Weights of a small GPT-style language model, trained from scratch on English Wikipedia: MLP 832 SwiGLU, a variant of Adam for these matrices.
MLP neurons of a small language model. Each row is named by its layer, matrix (gate and up: input weights) and neuron, and shows model dimensions 144-239. Each number is 200 + 20 x the weight over its row's rms, rounded and kept within 0 to 999. A neuron's up and down rows have the sign that makes its largest values positive.
After each neuron's rows, "fires on" lists the tokens most often at its 100 highest values on Wikipedia text that the model never trained on.

L3.gate706,193,230,192,195,173,206,210,194,228,203,206,197,171,219,211,240,202,220,181,222,230,193,197,200,238,222,194,223,219,179,199,195,230,198,216,202,210,210,229,223,196,205,219,204,189,189,170,211,190,166,208,218,228,186,211,215,221,183,207,204,217,225,238,241,227,207,207,182,216,204,213,235,191,203,190,163,205,173,180,226,205,205,179,209,175,222,220,197,201,207,203,194,209,194,232,199
L3.up706,187,201,192,194,172,201,200,214,162,224,221,189,161,233,218,197,205,180,223,230,186,195,214,204,208,233,203,238,192,215,228,200,203,174,192,175,225,182,207,144,188,190,194,202,192,198,187,223,180,207,213,203,205,219,197,218,167,182,199,174,209,169,192,216,175,211,230,187,216,195,170,203,213,182,200,231,167,210,241,172,211,192,204,192,212,210,216,187,204,169,189,215,200,159,158,240
fires on: " inc", ".", "ic", " Inc", "inc", "y"

L3.gate75,186,166,209,175,200,204,186,231,197,180,210,207,218,210,208,213,194,202,168,236,205,166,197,209,165,208,203,225,214,200,214,191,178,171,168,198,187,208,212,183,211,196,204,214,199,207,178,199,204,201,161,206,199,160,170,221,197,183,208,206,207,213,197,202,223,228,201,187,191,221,185,179,218,208,179,198,210,182,222,236,166,229,180,147,199,178,198,193,206,195,212,178,205,228,215,188
L3.up75,225,174,176,200,193,202,183,197,187,229,191,243,196,218,180,170,178,240,204,208,221,187,176,193,198,179,146,218,216,209,191,245,167,223,215,207,183,223,169,188,176,197,184,208,177,220,217,159,216,214,206,196,199,206,196,183,186,219,181,199,211,167,184,170,210,235,201,212,178,209,183,182,205,277,165,163,193,220,161,187,217,187,190,185,215,191,220,163,183,201,184,197,174,202,181,223
fires on: " end", "el", "e", "ep", "op"

L8.gate714,196,185,202,199,231,195,216,191,198,169,184,180,211,209,218,204,209,200,194,169,180,192,208,211,173,201,218,184,160,217,191,179,213,204,177,218,226,203,214,204,206,184,216,211,197,195,157,190,220,192,241,189,191,187,241,200,204,171,180,204,179,229,195,168,215,186,197,193,204,208,201,203,185,200,180,202,241,178,237,223,190,200,229,226,199,213,180,182,169,182,207,200,179,192,203,190
L8.up714,197,224,219,207,185,205,195,186,217,200,176,221,193,186,205,185,161,210,190,195,182,198,208,246,225,204,194,202,224,213,209,189,183,194,195,196,212,239,178,216,165,215,215,182,207,196,185,201,213,197,169,208,208,172,196,207,204,180,190,196,203,183,263,208,171,199,274,207,185,212,215,219,208,175,218,188,188,211,177,210,192,202,183,204,200,223,168,225,202,180,191,198,215,231,209,165
fires on: "==", " Tri", "ri", " cons"

L3.gate507,192,192,154,199,181,198,183,205,198,209,214,232,193,197,190,205,195,188,210,248,191,178,175,186,194,184,216,203,213,228,225,203,211,191,187,179,197,202,198,230,196,203,223,178,217,187,209,183,205,187,241,197,182,196,237,239,203,169,214,163,160,205,197,220,233,231,193,172,199,187,194,218,244,161,193,157,204,193,180,208,195,193,184,202,203,202,210,209,189,213,211,237,217,207,160,234
L3.up507,219,206,203,192,183,168,180,191,215,215,172,233,223,200,249,195,200,204,194,221,213,188,202,210,149,145,169,227,192,192,192,206,202,179,238,192,183,231,208,226,225,201,199,208,197,147,193,161,219,211,211,203,200,206,228,185,245,183,226,194,175,184,171,190,209,205,224,184,212,183,176,199,205,213,185,175,237,197,215,184,217,190,212,224,198,192,179,201,181,189,168,197,205,237,195,238
fires on: "n", " part", " Bl"

L4.gate751,189,199,189,197,195,202,219,188,215,191,206,237,211,214,240,224,197,227,197,182,205,187,203,205,181,176,232,240,213,190,216,200,182,217,184,214,225,200,199,164,185,219,241,178,193,167,176,184,179,198,227,187,221,168,196,190,175,213,199,195,229,211,195,170,245,210,215,211,169,184,178,191,200,249,195,184,168,197,202,230,201,188,194,228,204,192,180,197,171,219,180,171,195,248,172,195
L4.up751,171,194,135,210,204,206,215,171,237,198,197,212,208,203,173,192,183,207,209,189,200,179,183,214,180,215,206,207,205,200,200,220,171,194,215,216,203,219,200,240,179,204,191,222,203,209,181,207,144,201,196,216,219,197,184,204,179,185,192,198,164,174,203,225,198,209,212,213,199,201,199,172,221,209,220,190,196,215,196,200,182,193,181,186,186,181,220,194,235,212,173,190,169,162,178,154
fires on: "er", " player", "retary", "bor", "cher", "ist"

L3.gate737,204,212,160,171,208,154,200,183,215,189,183,209,187,168,246,193,211,208,182,169,179,217,167,190,186,220,199,206,173,195,211,183,206,197,202,191,211,163,216,194,185,225,180,157,195,190,185,230,192,194,198,178,217,210,213,213,249,218,177,225,164,223,197,193,206,196,181,187,225,225,185,214,232,175,180,196,208,216,215,174,215,185,207,151,224,180,189,199,204,209,185,227,179,205,212,241
L3.up737,191,183,200,184,210,192,178,165,218,202,205,185,209,214,207,223,189,215,191,201,222,203,165,203,211,168,193,261,209,213,194,223,208,226,214,171,213,220,213,183,198,204,184,191,189,190,185,213,145,174,229,185,216,187,203,206,206,191,211,205,207,219,211,203,160,189,179,196,207,208,175,193,179,195,218,192,184,198,185,176,190,171,205,174,225,210,181,201,210,180,213,163,211,191,196,262
fires on: " up", " out", "ach", "up", "end", " back"

L8.gate136,192,223,217,183,168,163,214,177,166,199,215,208,205,229,182,161,204,208,193,187,192,252,176,185,192,234,220,197,166,218,192,231,194,201,198,188,189,192,163,174,159,212,202,195,203,188,198,201,202,209,209,238,203,202,170,227,209,167,208,189,231,207,212,216,210,163,180,203,236,198,193,206,204,248,213,205,203,210,210,185,203,203,208,179,199,158,218,187,185,187,188,204,182,180,177,253
L8.up136,246,200,214,193,177,174,201,191,203,204,228,223,153,197,218,219,230,195,167,213,210,185,210,228,215,205,214,250,204,208,187,236,209,189,221,216,211,217,205,215,171,162,197,166,198,196,182,196,199,187,226,224,223,213,200,216,198,184,241,193,219,204,236,215,189,187,194,200,189,193,178,205,221,204,203,186,180,169,252,223,196,189,203,189,214,208,226,187,254,213,202,211,208,207,214,220
fires on: " back", " out", " ro", " head", " Team", " Club"

L6.gate222,222,204,194,218,187,196,207,167,208,217,205,238,216,206,253,182,175,210,232,202,208,214,210,222,146,220,201,203,185,182,233,209,202,212,175,225,202,222,224,220,189,228,232,205,219,194,184,172,208,219,213,177,192,204,162,174,234,205,213,202,192,245,187,211,207,235,205,226,183,182,187,192,178,219,229,207,201,194,156,241,190,194,196,223,186,212,213,202,190,194,154,193,179,215,208,204
L6.up222,165,191,177,225,196,181,198,198,215,184,212,183,191,194,206,238,193,210,239,236,234,162,184,176,180,206,211,229,181,188,199,196,235,189,211,212,195,183,178,154,207,171,207,219,203,179,199,218,198,202,208,192,245,230,191,178,170,210,206,192,174,207,178,204,186,158,196,214,218,177,172,226,205,242,231,252,209,198,163,180,198,225,175,225,151,190,193,210,209,203,179,217,179,185,177,201
fires on: "ist", "et", " player", "ress", "or"

L4.gate250,218,195,193,201,209,215,203,212,213,200,191,199,175,240,163,175,217,184,174,224,207,228,167,212,161,205,211,170,199,186,208,193,190,215,172,193,227,211,206,207,168,223,184,198,195,226,217,211,175,191,183,216,171,182,195,180,194,196,178,201,205,184,207,198,205,202,190,192,220,201,187,195,226,155,136,214,184,246,246,235,199,211,188,232,188,205,203,176,154,210,182,227,217,200,210,188
L4.up250,207,172,210,222,226,202,211,190,223,191,184,216,195,227,194,179,202,186,194,179,200,218,190,230,220,182,208,202,170,232,211,200,208,216,168,188,211,192,198,255,200,194,201,226,219,133,191,218,214,209,228,201,208,168,193,201,200,195,184,185,191,209,222,206,185,184,247,198,222,216,222,203,229,209,203,215,212,205,189,245,212,207,211,215,221,211,190,215,177,210,218,176,221,247,208,218
fires on: " has", " have", "akes", "um", " features", " contin"

L8.gate724,198,225,186,235,235,238,204,171,191,207,208,197,194,226,205,218,215,215,221,224,210,175,185,206,208,211,214,169,259,188,222,199,194,212,212,163,198,165,233,193,183,193,227,201,243,186,187,199,209,209,224,211,198,179,171,165,213,206,243,212,196,228,174,184,191,192,188,177,204,178,178,200,203,229,189,162,230,211,217,191,215,190,173,206,186,178,211,201,233,158,224,207,222,193,192,201
L8.up724,205,214,190,224,202,239,203,230,163,183,139,168,189,207,206,192,193,187,212,233,230,227,182,198,184,226,208,235,216,209,213,197,227,191,146,202,189,190,255,211,202,212,187,169,183,222,212,190,185,197,230,170,178,203,205,195,176,221,198,211,227,177,214,170,191,230,201,163,224,206,186,199,169,172,200,219,208,207,196,194,208,189,181,183,202,204,196,172,200,183,206,198,207,184,186,187
fires on: "C", " inc", " rec", "c", " Inc", " occ"

L3.gate816,154,235,163,160,212,186,211,178,216,191,190,219,230,221,217,200,170,198,217,174,204,174,189,159,224,240,184,171,214,197,209,223,215,188,227,203,189,220,166,184,179,252,218,217,197,181,193,178,200,226,192,221,174,153,210,220,225,187,226,207,221,228,189,207,193,234,190,187,212,200,217,195,201,200,185,192,210,220,177,205,212,204,169,186,159,195,236,195,212,230,202,219,178,220,197,197
L3.up816,167,233,217,191,242,201,206,195,221,188,159,186,222,198,211,165,188,201,238,219,209,241,160,234,218,217,203,197,222,192,245,221,219,214,240,216,220,181,173,191,205,195,186,179,189,205,194,214,227,211,233,211,160,195,223,208,188,182,195,211,169,186,171,196,199,177,205,214,190,226,186,216,200,172,206,157,191,218,200,222,180,177,218,206,177,206,187,173,220,181,226,181,168,199,183,206
fires on: ",", ";"

L4.gate523,189,228,190,251,173,182,192,208,202,196,176,194,182,189,161,208,206,217,218,208,180,206,192,207,204,223,206,191,190,226,192,176,214,196,209,182,248,175,200,244,202,174,217,214,178,187,166,203,191,190,198,183,192,157,233,215,206,197,191,192,205,219,192,187,170,193,205,219,197,203,196,212,180,208,180,214,216,195,242,251,182,205,213,213,187,186,215,207,154,206,185,203,185,229,194,178
L4.up523,223,200,212,213,204,187,203,169,217,211,161,195,232,199,228,189,191,177,208,158,242,222,204,200,194,185,212,172,176,217,198,193,212,217,211,203,221,203,186,189,198,184,236,215,194,208,209,193,199,161,188,182,189,212,234,200,204,208,201,217,199,146,187,197,171,194,221,160,199,215,237,178,192,172,197,199,218,208,183,175,229,192,196,169,230,182,216,203,201,204,191,215,228,202,209,192
fires on: "==", " =="

L3.gate492,206,189,213,177,234,168,214,205,251,196,219,202,171,199,171,184,177,206,208,207,201,190,228,210,213,170,166,224,220,180,200,198,215,191,214,217,224,212,195,200,162,197,184,170,220,188,180,214,159,207,221,192,169,178,183,190,196,190,169,233,210,194,191,216,211,182,227,181,231,172,206,222,177,211,193,182,185,217,200,214,190,182,203,184,163,224,234,203,215,132,172,180,221,191,166,231
L3.up492,230,198,182,194,211,207,212,240,208,189,173,222,198,221,214,195,188,251,205,176,186,214,223,153,213,192,197,172,176,205,153,182,224,211,194,210,208,210,176,250,222,201,193,240,174,194,206,211,168,209,167,224,187,209,200,212,240,229,166,220,208,172,201,197,189,195,201,208,189,188,236,193,227,181,221,202,195,239,198,187,179,215,214,183,204,192,218,193,206,192,218,187,253,221,226,197
fires on: "or", "00", "ial", "im", "58"

L4.gate691,227,245,221,206,165,168,194,201,189,190,215,225,190,210,191,205,182,253,189,199,203,193,193,191,227,214,182,188,179,183,237,221,183,178,180,196,213,227,212,222,213,199,188,208,209,217,159,176,234,196,224,227,207,235,188,223,238,171,163,216,169,213,199,202,220,172,206,192,179,214,222,170,217,195,204,217,245,177,190,245,212,188,221,184,205,197,231,178,184,214,194,197,190,204,174,219
L4.up691,219,186,219,184,195,199,185,222,211,165,196,189,209,212,238,196,203,163,203,177,209,191,198,197,233,243,200,151,222,251,216,190,198,175,228,212,210,244,214,198,208,184,210,202,197,220,199,190,196,199,216,230,197,209,194,192,237,205,203,203,204,196,212,168,199,165,181,187,241,199,177,187,173,210,217,217,211,185,207,189,205,193,198,192,183,198,162,181,238,234,218,193,206,195,191,188
fires on: "red", "il", "ound", "ct", "vel", "ed"

L8.gate525,183,181,188,206,202,201,223,200,216,186,210,188,206,196,196,228,197,237,215,199,172,206,173,173,190,175,170,185,172,239,231,216,226,211,209,210,188,184,218,189,200,196,217,191,233,232,175,184,166,196,206,224,224,219,216,163,190,203,233,242,167,218,183,185,190,153,210,222,189,176,204,222,175,170,191,206,195,234,174,176,187,196,209,188,206,216,193,197,178,182,203,217,229,222,206,190
L8.up525,173,204,177,207,188,196,224,215,166,206,214,169,210,191,192,161,220,231,192,219,209,187,192,207,211,180,197,192,210,213,212,203,205,169,182,228,179,215,190,189,207,202,180,193,224,226,186,221,165,207,185,220,186,214,213,174,222,182,180,244,197,200,185,187,217,193,204,224,183,217,178,225,178,211,186,142,198,173,202,190,170,188,159,211,198,221,221,224,193,207,184,166,201,228,218,181
fires on: " |", " G", " P", ";", "|---|---|---|", "|---|---|---|---|---|---|"

L6.gate12,172,202,204,176,211,190,205,202,197,179,198,188,184,197,198,227,202,180,187,179,220,214,214,188,241,197,212,202,221,228,178,227,199,211,189,199,223,197,215,225,205,196,194,201,189,230,189,190,171,199,187,238,167,221,219,228,175,214,236,195,215,165,227,194,169,237,225,177,155,214,237,204,197,152,201,151,214,176,202,203,209,182,217,195,202,189,158,197,194,215,198,212,181,191,196,172
L6.up12,184,197,229,167,185,179,195,170,184,183,190,229,242,149,210,238,188,204,202,190,213,264,240,194,240,207,226,187,199,190,182,206,214,215,215,170,178,187,229,215,213,196,200,185,189,233,201,192,216,183,194,167,204,222,184,218,234,190,199,206,233,217,212,178,175,206,178,216,212,176,194,207,148,197,174,196,233,160,226,187,220,157,213,216,203,189,198,205,205,230,170,188,174,203,215,217
fires on: "he", " he", " Che", " che", " She", " she"

L8.gate503,184,190,201,181,180,177,228,177,196,200,203,189,213,209,258,192,207,210,230,214,194,206,184,190,217,193,205,215,183,209,189,168,182,172,184,204,172,167,216,216,174,190,211,213,200,207,185,183,204,185,196,221,192,224,227,175,207,198,204,222,213,173,195,230,205,167,217,218,176,214,219,198,206,226,192,177,227,177,188,197,214,231,198,185,186,174,199,184,206,185,201,198,184,220,173,244
L8.up503,197,232,210,197,149,193,233,203,192,225,188,197,204,216,227,242,206,208,209,156,189,186,174,209,215,189,212,208,194,185,195,204,194,195,187,188,190,191,201,227,206,199,208,219,225,195,198,170,184,173,182,222,202,220,184,181,184,220,238,209,221,175,215,181,211,175,208,182,215,205,227,219,192,210,213,186,205,175,207,176,213,223,193,210,193,204,238,204,176,188,184,190,194,197,191,239
fires on: " B"

L3.gate824,256,184,194,240,208,194,229,171,191,202,202,184,192,199,231,206,234,196,195,170,194,163,196,184,200,175,229,203,208,154,172,223,152,200,212,203,181,192,194,224,138,197,225,194,201,201,206,188,172,194,190,220,204,161,213,204,228,218,230,212,191,211,187,196,196,222,183,214,187,204,194,208,193,247,206,183,170,207,188,218,184,195,205,205,222,170,181,197,205,211,192,210,206,190,202,208
L3.up824,257,237,227,208,251,161,226,171,196,196,168,204,203,188,255,182,219,223,210,193,235,185,180,209,181,201,193,171,223,194,182,203,197,230,236,191,192,185,222,222,172,206,213,181,190,212,170,219,194,170,192,195,173,183,217,212,219,225,238,251,195,181,179,178,201,208,187,197,193,215,226,190,199,235,199,168,205,209,197,222,177,175,171,220,191,171,154,193,212,234,196,195,222,193,199,214
fires on: "|", " –", " |", " -", ".", " •"

L8.gate644,224,192,237,211,180,197,151,184,193,191,193,219,184,189,212,197,202,188,189,201,179,197,235,242,184,183,194,148,187,190,196,198,204,196,188,186,199,225,213,204,201,219,169,232,231,184,187,198,201,193,194,227,219,194,222,169,225,200,206,206,198,206,202,212,173,187,181,175,204,230,174,198,208,241,179,201,198,167,208,227,211,189,272,198,207,195,204,213,185,203,237,187,213,195,192,200
L8.up644,219,240,221,223,186,179,221,187,195,200,190,245,217,234,188,170,203,208,193,190,184,212,177,214,210,215,184,181,204,222,176,217,212,219,207,187,171,219,159,196,186,208,213,193,206,185,208,213,218,230,214,205,162,243,168,193,223,202,212,231,174,197,151,189,187,202,201,225,214,202,224,198,249,190,187,197,181,216,206,195,223,206,194,208,220,225,190,195,169,207,207,207,199,200,182,212
fires on: " is", "ly", "ing", " well", " time"

L8.gate235,203,191,167,178,193,169,194,187,191,199,227,208,195,200,218,190,219,219,196,179,201,169,223,250,169,169,165,182,211,192,205,210,209,205,178,178,229,192,216,170,200,198,178,211,215,245,199,173,209,184,198,232,201,207,198,202,172,205,210,240,236,205,181,180,179,209,207,165,176,203,215,178,200,198,194,228,193,188,230,198,208,185,226,191,191,215,200,179,191,199,212,189,187,216,214,208
L8.up235,186,158,184,190,213,221,199,167,214,217,166,202,242,214,204,193,251,186,201,169,184,207,204,228,216,212,200,190,173,209,183,196,207,226,173,178,200,185,224,184,191,176,187,167,216,159,174,197,197,210,198,215,186,177,208,235,202,211,167,222,175,180,182,218,185,185,195,163,205,189,199,233,222,169,195,236,183,189,211,192,189,177,204,200,240,215,190,217,184,186,232,166,219,193,170,220
fires on: " was", " is", " has"

L4.gate35,229,189,176,195,208,211,233,250,226,228,203,212,195,224,169,218,213,223,207,219,233,236,226,183,191,212,208,227,173,200,225,193,197,176,183,216,237,185,176,214,186,199,213,226,224,189,197,180,170,225,233,208,216,205,213,204,182,230,211,233,214,169,206,237,204,224,236,200,178,181,207,213,225,157,217,201,208,203,182,200,178,181,233,202,176,181,228,202,191,206,193,211,199,191,202,190
L4.up35,167,218,207,197,194,209,208,182,172,217,189,192,185,209,222,195,216,164,208,225,168,191,145,188,209,226,196,186,170,214,227,234,251,208,195,157,180,248,195,169,172,227,179,203,205,186,201,216,184,211,183,217,161,191,218,186,179,171,229,192,186,220,169,173,160,216,213,205,195,203,193,213,206,246,203,202,200,229,187,174,223,200,188,179,259,205,208,202,199,190,233,195,250,212,198,211
fires on: "==", " was", " is", " as", " =", " =="

L6.gate10,214,200,247,188,208,215,220,199,181,184,211,226,231,207,215,200,192,194,197,189,234,190,177,215,209,205,178,196,198,170,197,197,225,230,198,201,227,186,234,236,196,217,218,206,179,183,170,172,193,226,157,228,191,195,204,182,225,227,207,232,210,217,226,209,219,188,190,167,196,178,187,217,158,188,206,174,255,166,203,213,186,190,192,196,170,208,228,208,168,180,191,212,213,200,216,170
L6.up10,207,209,209,183,155,232,159,165,179,193,203,218,212,213,186,238,209,169,206,187,192,160,172,188,159,210,163,193,183,211,197,203,240,194,200,184,167,207,227,191,214,187,216,183,234,217,207,198,176,190,210,186,205,207,199,184,194,183,249,173,213,209,181,173,199,165,159,197,230,196,202,232,208,221,222,200,192,209,180,212,173,221,209,203,191,200,203,248,216,177,201,185,221,160,195,190
fires on: "|---|---|---|---|---|", ")", "s", "|---|---|---|", "|---|---|---|---|---|---|", "|---|---|---|---|"

L3.gate226,198,212,197,227,184,179,218,176,185,208,218,224,161,163,216,210,191,245,184,200,191,166,192,190,229,206,220,188,226,159,198,210,189,223,227,212,241,186,207,200,167,180,210,233,177,188,175,222,238,220,207,194,228,153,208,231,192,201,232,229,202,230,234,207,189,203,217,192,255,214,185,216,200,219,200,174,199,217,183,208,228,172,206,189,205,200,202,201,209,243,194,201,216,219,198,191
L3.up226,257,204,217,238,219,194,220,190,189,199,229,183,159,182,199,196,194,214,177,188,204,178,187,205,203,216,173,177,203,163,161,198,223,173,203,213,180,230,223,223,187,197,229,220,216,177,176,218,209,213,150,210,223,167,178,208,189,204,175,216,172,199,214,147,214,188,222,194,207,180,189,182,213,194,232,232,167,170,186,231,220,220,180,188,194,168,193,212,237,208,204,177,222,186,215,204
fires on: " |", " –", ":", " -"

L3.gate545,182,200,216,216,192,234,220,206,207,225,187,200,198,216,211,192,199,228,167,196,208,205,179,248,213,187,210,182,205,209,213,209,227,208,214,212,202,208,216,189,163,163,195,196,231,201,184,203,213,193,179,228,185,212,191,178,201,176,196,180,213,179,192,227,192,203,200,189,176,230,191,213,246,266,202,161,246,212,219,207,198,195,217,172,238,185,211,197,222,220,201,219,197,175,193,186
L3.up545,166,164,234,209,181,206,178,218,191,199,213,219,180,210,172,214,202,199,203,228,217,182,199,216,210,223,203,190,215,183,214,197,152,204,159,197,188,205,218,206,173,198,196,191,198,179,208,186,175,223,183,223,212,175,176,183,157,213,226,201,186,235,194,193,189,230,216,206,211,173,209,189,185,193,185,190,171,222,204,176,190,185,233,226,214,187,201,221,172,211,199,236,215,196,204,205
fires on: " as", " is", "As", " was", " As"

L8.gate680,204,218,215,231,199,197,191,235,216,181,195,193,225,172,212,189,199,222,213,204,179,242,157,188,202,222,200,198,171,204,181,225,216,210,189,212,190,182,199,200,211,173,211,193,206,208,198,180,163,242,185,209,223,214,213,205,225,191,220,230,230,249,192,188,185,223,191,222,261,194,210,204,200,212,138,212,206,185,203,187,176,221,188,201,231,229,195,235,186,215,202,200,207,193,193,176
L8.up680,202,209,195,212,209,198,194,195,201,193,202,162,221,173,195,160,179,227,198,222,219,193,180,188,233,217,177,212,209,232,197,203,197,192,186,183,186,197,180,190,168,176,216,168,202,207,217,191,205,223,205,211,188,190,227,210,198,211,235,176,218,209,176,226,206,246,202,212,197,202,226,217,211,189,233,176,182,201,190,204,198,170,187,232,180,179,208,207,179,213,203,185,198,242,201,215
fires on: " |", "==", ";", "\n", " =="

L4.gate106,223,236,193,209,176,174,235,201,200,213,171,212,185,227,213,237,226,251,201,198,209,219,166,214,185,236,182,191,231,203,207,222,206,211,179,216,196,174,168,220,156,212,211,180,201,210,174,170,238,214,180,199,188,205,199,189,186,201,165,200,183,194,190,196,189,208,207,192,187,153,170,184,197,244,186,175,233,183,208,217,236,192,224,162,210,195,229,203,175,205,213,209,179,226,206,212
L4.up106,192,194,204,178,217,197,202,186,201,201,177,221,225,211,219,171,181,148,216,185,217,214,196,205,199,204,205,188,205,224,213,183,197,226,165,168,207,180,214,193,227,194,199,204,211,217,187,203,198,199,195,185,198,204,186,212,210,178,193,227,248,185,195,226,181,215,211,223,204,204,250,201,188,212,189,203,221,235,215,241,212,222,182,194,200,212,197,190,191,207,225,185,203,217,197,181
fires on: "ed", "red", " place", "ur", "ated", "ins"

L4.gate412,190,233,200,177,244,195,209,177,220,197,223,229,204,179,183,179,200,154,219,197,178,145,182,177,207,209,228,187,193,210,211,210,200,203,182,198,204,182,196,220,195,207,192,186,192,161,203,226,208,221,190,196,192,219,184,212,223,188,197,200,233,187,213,211,223,203,206,209,182,210,217,190,179,214,196,168,217,222,224,190,221,205,185,194,196,150,201,219,171,173,175,242,194,192,198,206
L4.up412,223,186,191,187,211,191,195,165,218,180,184,253,212,193,206,194,185,183,228,193,187,187,190,158,179,208,211,194,210,143,223,199,198,206,196,213,182,209,222,222,191,169,187,230,172,159,210,195,202,183,189,204,225,193,218,238,173,191,255,208,205,223,140,202,199,197,193,210,195,204,173,206,200,178,202,211,223,192,204,203,216,216,233,226,216,210,199,203,199,227,185,205,210,219,196,191
fires on: " C", "h", " Ph", " Cl"

L8.gate828,212,207,204,190,202,221,204,215,197,141,177,194,182,215,194,206,218,190,184,197,179,188,188,199,194,203,236,203,226,188,192,213,203,204,177,235,202,172,205,208,219,200,212,218,218,186,194,172,197,186,201,228,143,185,192,187,204,225,194,211,216,199,221,184,212,211,216,186,173,204,198,215,197,186,209,187,227,186,228,223,213,160,195,180,203,212,190,214,165,195,186,203,194,213,166,228
L8.up828,209,200,214,223,150,174,240,170,218,195,213,195,197,154,163,211,223,211,209,179,146,213,177,227,176,195,212,231,183,199,204,223,156,198,221,188,191,194,186,213,208,230,173,218,198,179,204,191,182,204,192,197,176,200,139,204,218,173,186,217,223,204,228,189,178,214,185,210,185,181,204,192,219,225,195,215,180,212,187,223,198,217,190,215,199,202,194,196,204,219,196,191,146,175,205,203
fires on: " he", "It", "he", "o", " it", " It"

L6.gate73,228,198,185,183,206,213,240,197,201,180,218,177,163,184,205,250,201,248,261,202,208,221,213,237,164,214,171,188,178,211,237,207,190,159,140,205,177,202,202,206,187,179,184,228,223,180,195,187,181,240,217,212,195,181,199,198,184,174,221,206,172,208,205,216,177,183,192,201,213,181,198,245,228,198,215,209,192,195,206,215,226,212,219,189,229,193,228,218,150,223,179,198,197,215,220,168
L6.up73,191,222,205,229,206,203,205,235,189,193,213,193,176,180,178,222,198,188,217,212,213,199,171,195,226,191,234,207,213,189,218,195,200,181,188,205,221,209,158,235,187,202,201,177,228,224,169,170,205,225,169,190,196,240,189,207,211,206,226,208,181,192,238,197,208,217,220,187,214,155,216,193,181,209,232,175,176,204,201,199,185,224,212,195,225,182,237,229,219,175,208,201,197,181,165,215
fires on: ")", "\n", "==", " ==", " is", "z"

L3.gate443,210,238,180,202,221,237,189,206,178,206,219,209,217,184,256,203,210,209,195,211,171,212,227,190,188,162,219,204,256,220,213,196,209,224,217,204,224,211,227,182,180,198,159,204,189,201,174,208,224,202,194,218,217,223,194,187,229,190,181,182,167,209,220,174,213,195,183,179,181,199,193,198,191,210,217,184,195,239,211,228,197,209,185,191,183,226,196,207,204,174,212,188,191,235,220,183
L3.up443,193,212,173,191,181,232,174,166,178,226,197,152,223,217,214,193,211,179,214,197,168,161,194,241,181,200,220,202,197,230,192,193,217,221,232,188,213,226,225,191,199,188,198,224,235,174,175,213,193,191,202,218,207,218,195,180,207,185,188,189,197,214,202,167,193,208,186,192,187,175,218,226,185,205,192,203,216,227,213,190,226,176,180,188,218,217,185,206,198,186,205,176,196,161,209,202
fires on: " dist", "or", " short", "ist", "un"

L3.gate363,251,234,221,192,218,196,185,206,234,220,173,188,181,201,195,201,193,192,236,198,231,201,184,198,214,206,187,189,174,212,195,174,173,240,202,184,197,194,240,196,199,238,229,231,208,198,184,266,216,169,189,204,201,188,233,182,184,185,205,176,200,212,202,211,183,186,202,166,192,184,175,204,181,216,198,223,206,212,172,215,203,182,197,191,193,190,202,193,168,186,197,189,180,219,165,149
L3.up363,189,182,230,210,218,172,254,212,215,171,197,216,192,233,177,207,178,201,185,192,204,190,184,230,184,200,203,195,185,198,171,206,185,215,216,195,229,224,200,200,178,187,205,193,169,232,191,201,171,215,219,203,188,154,223,206,228,192,173,174,193,200,220,228,227,201,206,206,201,205,198,173,183,215,210,172,156,148,199,205,165,195,183,162,182,231,190,202,176,211,149,217,194,207,196,199
fires on: "ent", "am", "one", "ents", "ope", "ain"

L3.gate290,212,213,201,187,163,183,167,194,212,167,219,213,219,192,203,231,202,221,184,223,190,218,191,172,229,200,185,192,198,187,217,165,203,192,192,171,200,236,206,198,175,195,203,168,205,178,167,191,236,166,215,193,184,174,196,177,199,215,213,185,186,222,179,169,202,189,204,180,173,216,199,198,213,218,196,183,199,219,209,212,191,201,219,222,192,207,181,217,182,200,167,152,185,246,206,198
L3.up290,191,188,222,185,163,195,161,215,219,228,194,172,226,189,180,190,192,173,190,169,235,151,218,208,219,220,177,222,196,176,204,191,199,198,231,213,163,208,210,208,220,208,199,200,226,220,207,143,210,226,245,194,197,192,167,197,207,181,223,167,172,173,200,174,218,211,210,194,186,183,182,200,176,195,173,153,185,191,190,190,213,248,161,199,193,221,199,207,201,205,188,202,197,198,190,246
fires on: " World", " world", " Black", "ight", "ood", "n"